{"head_dim": 32, "rope_base": 10000.0, "seq_len": 512}
MLP neurons of a small language model. Each row is named by its layer, matrix (down: output weights) and neuron, and shows model dimensions 80-175. Each number is 128 + 24 x the weight over its row's rms, rounded and kept within 0 to 255. Numbers have three digits each.
A block is one neuron, or neurons of one layer that tend to fire together. After each block is what it responds to, as a language model described it from the Wikipedia text at the highest values.

L5.down54:130159111130145138098139079131152115134153126098170174131126127129071128115134128112109111150115141175155150179104127157141127141135103123107130158110143118096110153144147122115085175158100110081130121145124169155143110118091144100122112112138124121090173153148150105129080116147084104109
L5.down202:124118075156098111139070127169189138109169102104154133123132148107119097140104132162180112170112076127122136116155141121116122151167169123172062118151165106151157131153147108135137152157149162107138129120152120152139064146124089124154106111119099135149148108098154119102091136133140142113
L5.down229:107123087128135164133170148123162127137127097085110123165123167133122120119148146131147126161146119141116139146122128172125105165141165111102128133113161163102084109153135135160155126121124165097146117115155148132117124182089145124124125104163108132079158131106127112161118139177145096183
L5.down385:138124129143184102131143124099097160131146113142136104137134109143084108167138123099102148080138122092112157123125117085118092134116172116156085112103146105113141113132124118103078070139138101104131139114161191157091111138147094101129156126143126154139153136112149113153116159134126135121
L5.down411:167130146157122123155100138103112134130144147090144120141114129100116177156094133121133144141127096110083143131127133184181121126160114139124082149132111140124114103187127158120166148141120141111097152152143098152108131135138123118113165111146143179146121110115151133156129147105119099136
L5.down569:136124094132117145154135117155092145125140109140123138133144119125190110096155123146154063108157118128125113150124154084131092130135115089158122077119150112139127108119102121132106152118150124159153102119175110181133128153121146108115119102145096125152120098123143123156137161130114152149
L5.down586:108127121146109156112136116124111162115107148105086131158145095136086089094136128109113102127156114155102144113137127086145122155105159157163117111125195064090153145124096112101082149130165109164105147131107143119109099128116084109179137149147119115141178165115144129139142108130129127125
L5.down691:124102150149143158156101145100159099140174126135140122119150141108149109118119200176138139142104151141134123166119147140124122112146148104170170130128173102164135152108132084144138124138117174171095135157119132126155150144117073136126112087087090131140114098143143130099183140113109136126
Description: Tokens right before a noun phrase's descriptor, chiefly after "(born …)" in biographies (is a former, comma before nationality), plus quantifiers like many, few, five.

L5.down19:119127158143112125126120132112108200114128132079116116127123119143117131149118126143153114091102115128117143152128164111155115141155131134140151101132107173160147159111110137130122140151137167180122127139084125153158078099138175108129089102154134141125116118112105134158167118104131114127
L5.down109:095108125117104136141101129155122118087170125123136140124179058104108098126092164126153135099115134111139120138132153159142117116111114157103169135131089116098185143104147148136099150094121135127146169123079139111156121105069134120145144150172135139150159155138121150084143116130170105146
L5.down364:145143119120132100162116103148112121133118116079144100147085120125136124132123106144090145120173133134163149116117117132126092171132094133118133145079156115137106102148151120119110096163114124120127150146146112141098076171140119124145137091161102156122125100105142070154127172133112113132
L5.down379:126131155107126079127150114143132145112144144110114112104077101107113133107131104184097160109173124096134122168130134085127142084150089108152106181120145124124174133103124125136102149145129173183149112124118102139109092099116126116144134128080088112149171152122142128099114166158126148156
L5.down463:155200110135111103161104138122136173083136103138105114156130076135107133138112146113161130082108133139197108112142144123131147142154137129116154141124107151115129109126113137125091128073133128146112151078096136135174147119123113167094147118093128135144117136161081106161114111089129123138
L5.down598:116077073082109134083154132127109159127175093120115155115109097118099138118118135153136135144117121159170107127125200139119121108176147147181141165119099138090127117112176149110070147094142117140115131128132117123126127142101114107165109148155166115153115121130173112145110114120132110129
L5.down614:145168127137087119107159121094133138127128122088143151138129093154136136100110149117153147150124160150149165142109121149136156139120134138138118108114105170092132120128127125157104111114110137148127140104090112107138116140150184117098113098126140124136110109169151161136120123125110125127
L5.down763:136134150122164051112096159163107094177156159124121166151127112151171110105142140123108165167111145148185141119136159155122148135087100126143135169129109156148134140129111127163127112108118128118150129123147147146140091113144143151128073136095089101138124131124095071119166135102158131149
Description: Fires on the first token of the predicate right after a subject (name, pronoun, who), mostly auxiliaries: has, had, have, or verb stems like emer(ged), not(iced).

L5.down162:129126128103147122087166091134144118106130124121145159157145124060187116154155152149142143094119085060098141125160131143117138100136113122133101108206144156139176118114133145133116119153111098133191150122146135154125161138119099130138119146107124073117158113110151081132160135138163144154
L5.down272:116146136125142072153149124102138115127108171140121111114169123139174130086103125126119112131097146120085157111102090160160099102116168130136115141083125136115104104113136134155146116092140096110168134125121141108094132142117110124091091161116119120115110108121081135127121172139146134140
L5.down389:156126119126124108127135129169129137123161155127126090141190125075104121153195151138133153134116095135121126157176119124163152114132149094134081110152154151147102162112152118169157148137107106115080101109185092157135152120134125102174138137151143137153120107078137071140129081145123163131
L5.down420:119121151111115150123130150144177116109164140154104081144153120131155129163107106142114082158126109139167130082124151091161089145101152132130051139145129137180130125141147162145113161078128135137133176133107120129173077127126132119117118155165125158111115114125122144131130129099126133131
L5.down510:106124165127112130123133082130127131158149109154099141143109109150119138121121125119145145134148125073127163114173143155155109107136181159114059138107150131177135157118106133122110099140114133152126131150136130154102132158118096129171132151128116121107098149099088107151187116128146084136
L5.down585:129120116138168133105122110167110126157120135176148143161119102125149149152132115112116129069185117089105129114102154141149130090153088161107057152136135159109126092103114129110156165121117148170108105148106134127132117137174141121119118141159129099157144113147123150168137116107110164144
L5.down609:140125137068080153121108141118145105117119105086124109151133125074106125102158137155104122121081100153118137118133146156148104105094131148121048111171129133125119121147123113077159132089090136094138150083113110117092144124127075114145153126126157145092180096092125094125158117125125123142
L5.down623:112113101162113141111151110132087167136125121157133119096132117145117120115110122122112115134139100115076129114153147112123098093174111080129056146109134141107128144184133094123092144138129151130129159159187120136117114157132143104127136128121107125119109124116137138154140142112165126165
Description: The first = of a == section heading after a blank line in Wikipedia text, e.g. ==Career statistics==, ===Gallery; weaker on line breaks and periods ending sections or table rows.

L6.down30:128166131084099114104174096169186123152125163127111129119120092108098140140132120163108114113128149129140148138109082156115145160159157126135041178084102131149161149142134135117117114135114178100135143139135154166067133116109113104111124127160160083118145099116147147113148117119118134129
L6.down49:117124087134116114130104122125126134138138136148137126150130167142096130109143129140165157147107140124136108135132114148142122160116150100099000160139099143129148136076128106147142120128116143139123135110128125127110100128106104151131162129117136114116171133119140147099114115106112138117
L6.down70:120127129135151125148107133143105119116120128142113113146115103128137118134143119128104098146124137138111114120109173134106132121122144142113000115162086111121163133137162147111149116124104160110146123151127129121111107121135129121141145151145117094119151120102082099125099158136136121125
L6.down82:088119110141112134126116125112139102115144116116132140125134125100125150115156153125119118165118119163141113127151124082117106138135128096144006082102115147125104093111139131155137157151096154138124174155139180134086074102137095106124147126122130170145100090094141127134166100140134100137
L6.down96:147125131140147115101094110161148151148079111123151145130151108106149124121151104154106120109183135133126077132125104116128121159129185127134023130104118144086166121130184130109116130122129144130142136132138163138156110116138130104086158177137133110082155146148132122112144120137078090122
L6.down289:147113180114137141109163101159106101151108125128105121146116147132162105148162134106112117123087137125098118149128121092146117108126112152109025126165131155102141117134116095141153133125101135085130131170106121098135134151121130144137169199128137109089114157163101130148134129138110132124
L6.down544:100148129115152115093134164129165138139140130126137138136131131115133093149123148126124140108120139135131118118133140081100102157131133153130000111111104156146161160111082157139170129102098127159134118102168152158123152135131117138149109141108173108125156135121164138131141155102141126108
L6.down724:114100139147086136130097144163161116146139154134083125099171136131148133137137071113127111121149125130161152179158132141114104082110102111097017175156137140118141116132127129118130130063133148180146085147094131085110172137129074112099117117108165118101146141100135108100156090128115101127
Description: The first "=" of a wiki section heading after a blank line (==Early life==, == History ==), plus some sentence-ending periods and paragraph breaks.

L7.down215:173104142203129113097128140128112139139147118139135159123122164095161130122130108130131130108137141101093109139087121128159122127136138051110116130117165164124107148104102148141123114144111117149120151111125179115081152105086173114110118139122126110122126133120131128106166077094119118124
Description: Mostly has or had right after a subject noun phrase (MicrobesOnline has, his mother had, "had already"), plus of after one/last, and middle pieces of numbers or surnames in tables and lists.

L6.down35:121132097137121170133154151111143163106143144077112097102147110115143101154171105104099114130093096119114155118113146139063165114133125149100141155116124128102127140119112114156138119164104124118114144092125147146149166071153142160142106120200152121146136129131123093115158120083115145143
L6.down317:111102123157087131156138102103143142152095116073136125121135113140127134104129090105139150147140159137124166162164078098131087146146131117148129110106111121164127091129125119126159104126132165132162105122138087143077123088114117141091131112110125149140176121114154159155178076153135153152
L6.down364:153112118096160140115120143127081142140157149144151140134117117146133147141099134193151113107136137104072142115120109137148120135131111139135143111109098176093127108162147120158144102121150133179143100121097047098106099171110113146112127093134111131138132140152123140137108142109144156132
L6.down388:136106090140124110152153095150139117102139137160112119155151101143162132160100132149102131126083162175101122111114116070098158104130157121147173143089109100092116121125142150133112143102108119119122129149127110151133157129104083098091179145089129148111107123146122144146157112143105165139
L6.down525:099120149090105100124155104106095129139127098116145111126145132158151100110118083090140151135151151143132102143080140101146119111124140178121128146134110121126144135124097100147162167099074120166101152126120127112118092136108102125107161129059118145147126126151115164097149192125192112119
L6.down615:119183085127118123164119146144077131106138193123152118105098161135161141138130098137125166147177103152134081113138144100119067169139105116124118149111087131128139099113099145148186103134125131132113148135097173136149108115138151135109121148112151110091085139126152153171118109115146106163
L6.down695:107113119120141168105153127105132138118124108118185150130147138108117125119147138161117099106076132136159157166093156076149093128151125107155110101089078146111153130136099114112143105168122096166127135133168118140099077123142129151123127130128118115138135135121164134069118141106167141125
L6.down756:147131172151131144132113124113137175130110149097143128087119121093122118151140159112101194094104138148088150116142131195126113126117110115092134143154121166110130120089139126148099138107106183178130139097117140123119145107119116118176164149136124116141131140129095142156108196096091163092
Description: Blank cells in Wikipedia table header rows, chiefly the colour column in election tables (Party | | Candidate) and wrestling (Score | | CP); weakly, other table and list tokens.

L7.down644:164155115103087131111155172135140129124118108104107080080136119109101135093124124116162092125116099149170139096139168098133108095152126120114022106118145104140129169132130129104147180164152126113091117102117134120114108176129172141134146141142139134088129122123145120143165144131150110141
Description: Mostly the apostrophe of a possessive 's after a name or noun (Uganda's, Germany's, Ewell's); also hyphens and slashes inside compounds (north-western, Sanskrit/Pali), table pipes and LaTeX symbols.

L7.down98:112135140111143104101119086184161138134150144144095142071106140112173104149127102147124124099154118120107187093161130123158151109139143128136157130148090134121154125124111178094104137103082126117165113114135159146140169122137121090111166116132125106129126127121101161127109135095126125116
Description: Separators and titles directly before an expected personal name in lists and tables, such as a pipe cell divider, colon, comma, Minister or President; sometimes digits inside years or ISBNs.

L6.down8:099167114110115146129119147103123159120104154132122063179147151135145080130143156121116126134115141088106130124131172131135136116066119137103167118106118134142141105152161122107140158086127118141165140120100157100141120123118161108110115140124113082113104143106133138165148126109162128107
L6.down188:137096158097135143123174162106141115115089152127129146155139099114121147120123124094135132139121189142129137168133112121116082116103108141091113141126109134137145140189128143118194132137081117129131112135124144127110115138131117136141156099109097135116137135113125127180158105117107136113
L6.down232:159118108152153157216125113167124183101127151146126134163126168163139121114109127142100154132140143117139135129120110109155124117123125136142159146105145087125135183125117155136144131176103123088158120152127132141121137148138154134188092165124156114135134097128090136142131128113107186125
L6.down270:136106123119171143112122132065106118066148128122110111157144136166130091111145154147124097156103107138140119132118163113105135157118172155136126136102128171170093153125108103098122145102142149137152115151076164156161115136137115136114134120099132095080095168126145123121128143159099142147
L6.down399:140151151109163153080147130126112142112122115114123146170144103145149157122088165123131109143165146177162097136133195159098139152126112132127118122107148122091129170161165121112114206140132152133119135110120121059136135112123095154156114182122152111147167120153078158096191147113117121172
L6.down427:124134130097089112145114119102139116115113111134127114137094118121154203156197116154128190121110097064154136136155162117141140134157111113124146138101118119132145129173135122136145141141129154078119136117128152080159105157138111100171132158122125139171157145100133094155139134091136100127
L6.down689:113104162177136100118126119126144126125178111126138119106122119130132147120114106141168124172170125138093131115119134145173128125122134075140149132144125092114128106123154136124168110132163132089115146155145167129162168166105159113110118102152142108157153114150128106168123121145129074133
L6.down719:119113132140108119136100122161150122118106153128127078164135098124124115089140140130120164147130127114122106142143135130085133142086141102121160114146108114098085132147134166109115124139088118129116146147114104152097105117131191152148089104129157124118148108175085130157210139105142141103
Description: First word piece of field labels, table column headers and section headings after |, - or ==, e.g., Ass(ists), Conf(licts), Pos, Att, Ad(ministrative).

L7.down522:138148164109158117169165124109076133122109163114098098118162092108108119140123128129107114166121161145157132147161161097153131100141128125145057107143105153094106113141083112119145136135140171119149138146090171107079138099145140118135115149087149116117144123097124160137135121119167140131
Description: Function words inside job titles, degrees and roles in biographies, mostly "of" or "at" after a title, as in professor of, editor of, degree in.

L5.down117:092138141113122155093123131120153131138122128102140135097200104150105132146149093098121128144127171118076152142141122118155125153134192138114060131129105141097168115125118083124106147153133114138108136175125134111108082138108111103142168120142138140127145146171150143123117137140110098104
L5.down122:138126100100148092128098114128093143104105125101114128148093095122087098140162138136116107156089138122124114127158123087124115111130118153108015162119100165132146145095130142111152129118108146155144151114099150127144117165140095109117123144149118136118146123095138140110090169116119122131
L5.down233:137111121135132096129101101166053102144162126131143105110118090123116130122156129144152121145129157166122117144140136130112113145133149140157000146144120142123182134120132148090140117130120160118120145159159121138136107149134128150105141179164151098128144112114127139123154160145140108135
L5.down234:087147123136133118145144144112184191125114184117090119120136113114137155158136105107158158101133126111129118126125128116141129119136149114152053203140093140101163096101067088103132131129123152138161145150184133131092154150157102133124168111107104144100118105166099147131109152138149133131
L5.down376:128129093126109132131140112177126129116168121138140109115154131116096133137127099101112128141124122136138130119151135085110116148110169113130000143118131124144176136117162128079113142139119155154129123146144137136141142151112127099110145141145135104121164112139104139145131120146115141121
L5.down421:109127158095175137141094132174142135101144148107150136121116095138113142159167077108091138146160137110119115068154154104103163145130128111143117104128111107110155178108133128121127112104129122133129102167123160125091132142104149146082126125153115107111183137113089134114122135111122124131
L5.down435:137133135140154159139134102155126138160160164089125116108154146101119119136115121096084132150114107134063132161109127128141102142138155156105029139110115133115129127141153128145151148128101149172152157096109141132125104167102137113118130149133090144096116083142081131118116082130104123144
L5.down652:134141141138102149149091174133212146155082146111133141140125153137156145123144130101147142093167105137111117177112093158160114098171116115130023127158128121164112150109128120081111092085075125180125138134166148170137139154134120113156140082168141127091122177133149123148103083125160134135
Description: The first = of a wiki section heading such as ==Career== after a paragraph break, plus the paragraph breaks and periods just before new sections.

L6.down23:145165130094119107131122122086106150129165148095140094094122182095143138135156131114146134134101110146113086148117158166154133124162117119062109085117111116166118144137152127115147131152130158141158141146169144147155135152170139141137102187090139138118120125121119151110101078120120150140
L6.down28:150124112188135168131139137134112159104094125082109124122185096140149067129121164151098140129182119158123156088104128106153126164153134138155128129171138128109107133117125121116110124152102131137115119151088132142112132126088120117155104095156163102145135169140127153141171103089108144117
L6.down95:157148120167093150111114112133120126108129177146145154133120134090125152084137105171144122137111167113131127104163143125140103123128157101179123167175095102105148110108123110137114111132131135120147168101118138136143105133102132138144135125142126097156134090179113151178122121151133158134
L6.down98:146147095140112067122144104121129110105161121156128097140129126131145131100142119098108099120141131075132112160108150118086113122140137128116070089117141147135124160125122173151135136111122108075162130115124161127142152138076126125102097120098129094137126110116116106112121134121133135160
L6.down150:099106111140115133101094148095151080117121123138132177164109112142126184146125116148117102128134152146151130129155130141118077098125143164116035147144126142111119094104152119121113115193146097094096100133151120149140118168153101129150115148114093125138086126097124130136116099129104147124
L6.down202:073119114160125098145157106139077095128126076111169094050119149099077145155112125113124120158131128154121137175161105110112097120131115146152170125127116125166100148126143137148111124098102130135162101118131108106111095096094111111114172136128125168128111139113155114138110122134133115117
L6.down258:161113142098132087116129132080074150087129122147126167096123085166177144111142125153142122153110119160136153116136143136097106115153150106140132121160118155118159126101101122153133111109165123122107125157145106147070084100132104144121132157113089164192114111099158092159153155093104141134
L6.down320:122118155104099137154147098140077181130134087142121129124113119102124095114151143170177145178117093130122151136144150201100121110120107114124128142086106076153101099144181147154164109110084156140124129144136088132110150106144135162123180165079118119114143125102108103142111169114154106115
Description: The word "of" after a number or quantity word like one, several, some, none, two, as in "one of the" or "several of the", plus quantifiers such as many and several themselves.

L7.down219:148179123109127125171109125134119127138173163102167135119087186156122163166149146124141188156114115121123129111148106144094129122115145133131216159102168092158142124145116089162140126099142134141110098123115127111108091158132194150135135130125112132108118163136128105135132158109175128103
Description: Blank-space tokens forming empty cells between pipes in wiki tables (results, elections, stations); more weakly, first pieces of verbs after a subject (may, post-ed, man-ages).

L5.down23:198112174159067154140135143127108108135173140109150160161156128127139142134093120119108074146106110138108112095119096117134104105100143127138141133109080133177109146146127104146145094123134155100135145110132145168141128104110147114163189133131148149114145174137119103129178131100133091127
L5.down35:135148125150132154167082128107093112123110145157137171130164121151143109113111136101127123135129146121133145156089167128121121133144122141139123099109169128127139118153089162114099132149156155083149141180181173173087137119121094137107087104110126157100108152137124141142135156100135135139
L5.down81:089083144083187127121137098146128116098105116156146131096105142138126133115157137170108125145101145126142097183178155118097129160092166118118114128088107105130119087126148146127107161174116092127155123085125141136118138110146120190142114130169096152113166092121149102140104133110126136122
L5.down94:156150137156151128140118149109111138137113174149113154119114153117127112112093170125158082120123102106094114136134117136153106098111122113099161131131078086126128123091097148106157118146098126132086141182168151112127134136134116136095146119122094125122132142151135144110181082047097144152
L5.down186:174128105124165090118140124173152112116138158170160123115109101089184164168152130093117133163119149111134103158128124122153110084140078102130090159139138136163164140134096149152104145140086144141154097098131133117081126127145143108169097131123113136100176130106108133128118170117126128124
L5.down349:136148123165126103128060159115127170114093160132094116141094159157137121157107172146106122147080101136144125131145167109178154136145108188137119112133087156154153150126117103104079118123130133156154084117165154122152121127168143130119108103106092171130118101102132143127121162091131152165
L5.down640:129145107118150144113097158117106162130111159114099122118145153137148159133136102155056124109132121127105151157124097126120121141103094101124104112127106153099124155177152143172137132101102121122195100136152155110105169114111139189126111126123120133153123107100119125130124159086151132115
L5.down702:106155148144125115144111148091124130152115150158127142116115142079120113077071135105136159111092142165149153178146111104118138129102096151143140172121122122123149141122124099116117153098120071140128165125080134141148146095131160123120153060122114104090126151164142097085126138103125082124
Description: Line breaks that end a row of a pipe-delimited Wikipedia table, right after the closing |, such as election results, episode lists and sports scores; occasionally line breaks after a colon or comma.

L7.down742:155121124144104154098101139126091148097133150109125078164159159143129119097117092114144101164156104085162130135139148122138161105121121136181110152124127137136160109160109135109140119156159152115103131172117136148100148165115049109154132116116113134142102124109105083140077141103110118130
Description: Words that introduce a group or count of people or things, such as several, two other, including, among, number of, some.

L7.down214:138114136098120129142137137154072120115125135121122136108057140088123101138147128113094134140147142115145101136059143101132108173144125143133063169082110109093122134142106103130158106156107050158140130095161115123140133149151112141132106138116073105112106102147167174118130109111136114157
Description: Line breaks ending a row in pipe-delimited wiki tables, right after the closing pipe and before the next row's pipe, plus dashes in |---| separator lines.

L5.down22:101125145146097086143081108136112103143111126111149108179086103138141112128151163116076088113125122165175100133147130140120124117110104137106132121147091113162151134115121129136105137141149162136115105150128126143076127156103118152094106120135139115125130130124118103158158137115119113149
L5.down48:166120150095145123143137156120112118171135172132133144129169119096139129124125161122147133124136120164118160120101158137166119150136095137119133134158139138150129124075147126146150147111135148122156116134132113111138084102137176160076098107147135107146155131127104140130147122178075103139
L5.down210:158187137126113101107143115131114112115114093051123132149119116116118148086094149134090143128150123138130124157146155131137125094140136143162165116114121168081148124169151139138169126172087073143152078135135109152114133116102158156128124125108132140155095126144150105116138111113122159162
L5.down312:126126157117125130175139157135121109070106110158132132124146135117158130142111123104110135123115130144149182138120103129156108112117126081126072136127110135121128118102141150107127128106142155139104106151171164161103116141105142140104108095072168141127131109105148105113138170146205137124
L5.down323:144150173140117144113119140135117099133115154161173128136152080158133125123109135137155108126108118120085103095119125123121110129077098066118086118121175146109120169128117179083118101152114131114136121141137110124125144147154122093083106121091124144125133139078097103149085142118135143147
L5.down371:150153148157115157079150108103137124120100103123112130162088121114170140148129126089134102153196136123081116109127138150138146092091110155124124111137092136086130106124092117146078107118125151160104111146114135139109146071103155121120130125113083064133121119156099144114143127080163134111
L5.down466:122115140113129127128102126111078136123140126123095157131095149145112130107141115121111113139093126070113151149101170100153089123099126164136164079132142135142164123125140152129143097139105147093164115102130129140171126112172147190128121145149132095145118100111160115090093129117133112147
L5.down636:140112074142175134152111132145132136162127107128151105162148114164126086135122123137154168174125131108156147112096131141153120194108120146139148104086147120103143135151111113151105135122097151162103134144125138127098133114160101066101143105130142113138150105177143082130113096165112118127
Description: Wikipedia table headers and cells, above all the "W" (wins) column after Pld or Team in standings, plus pipes and punctuation in stat rows.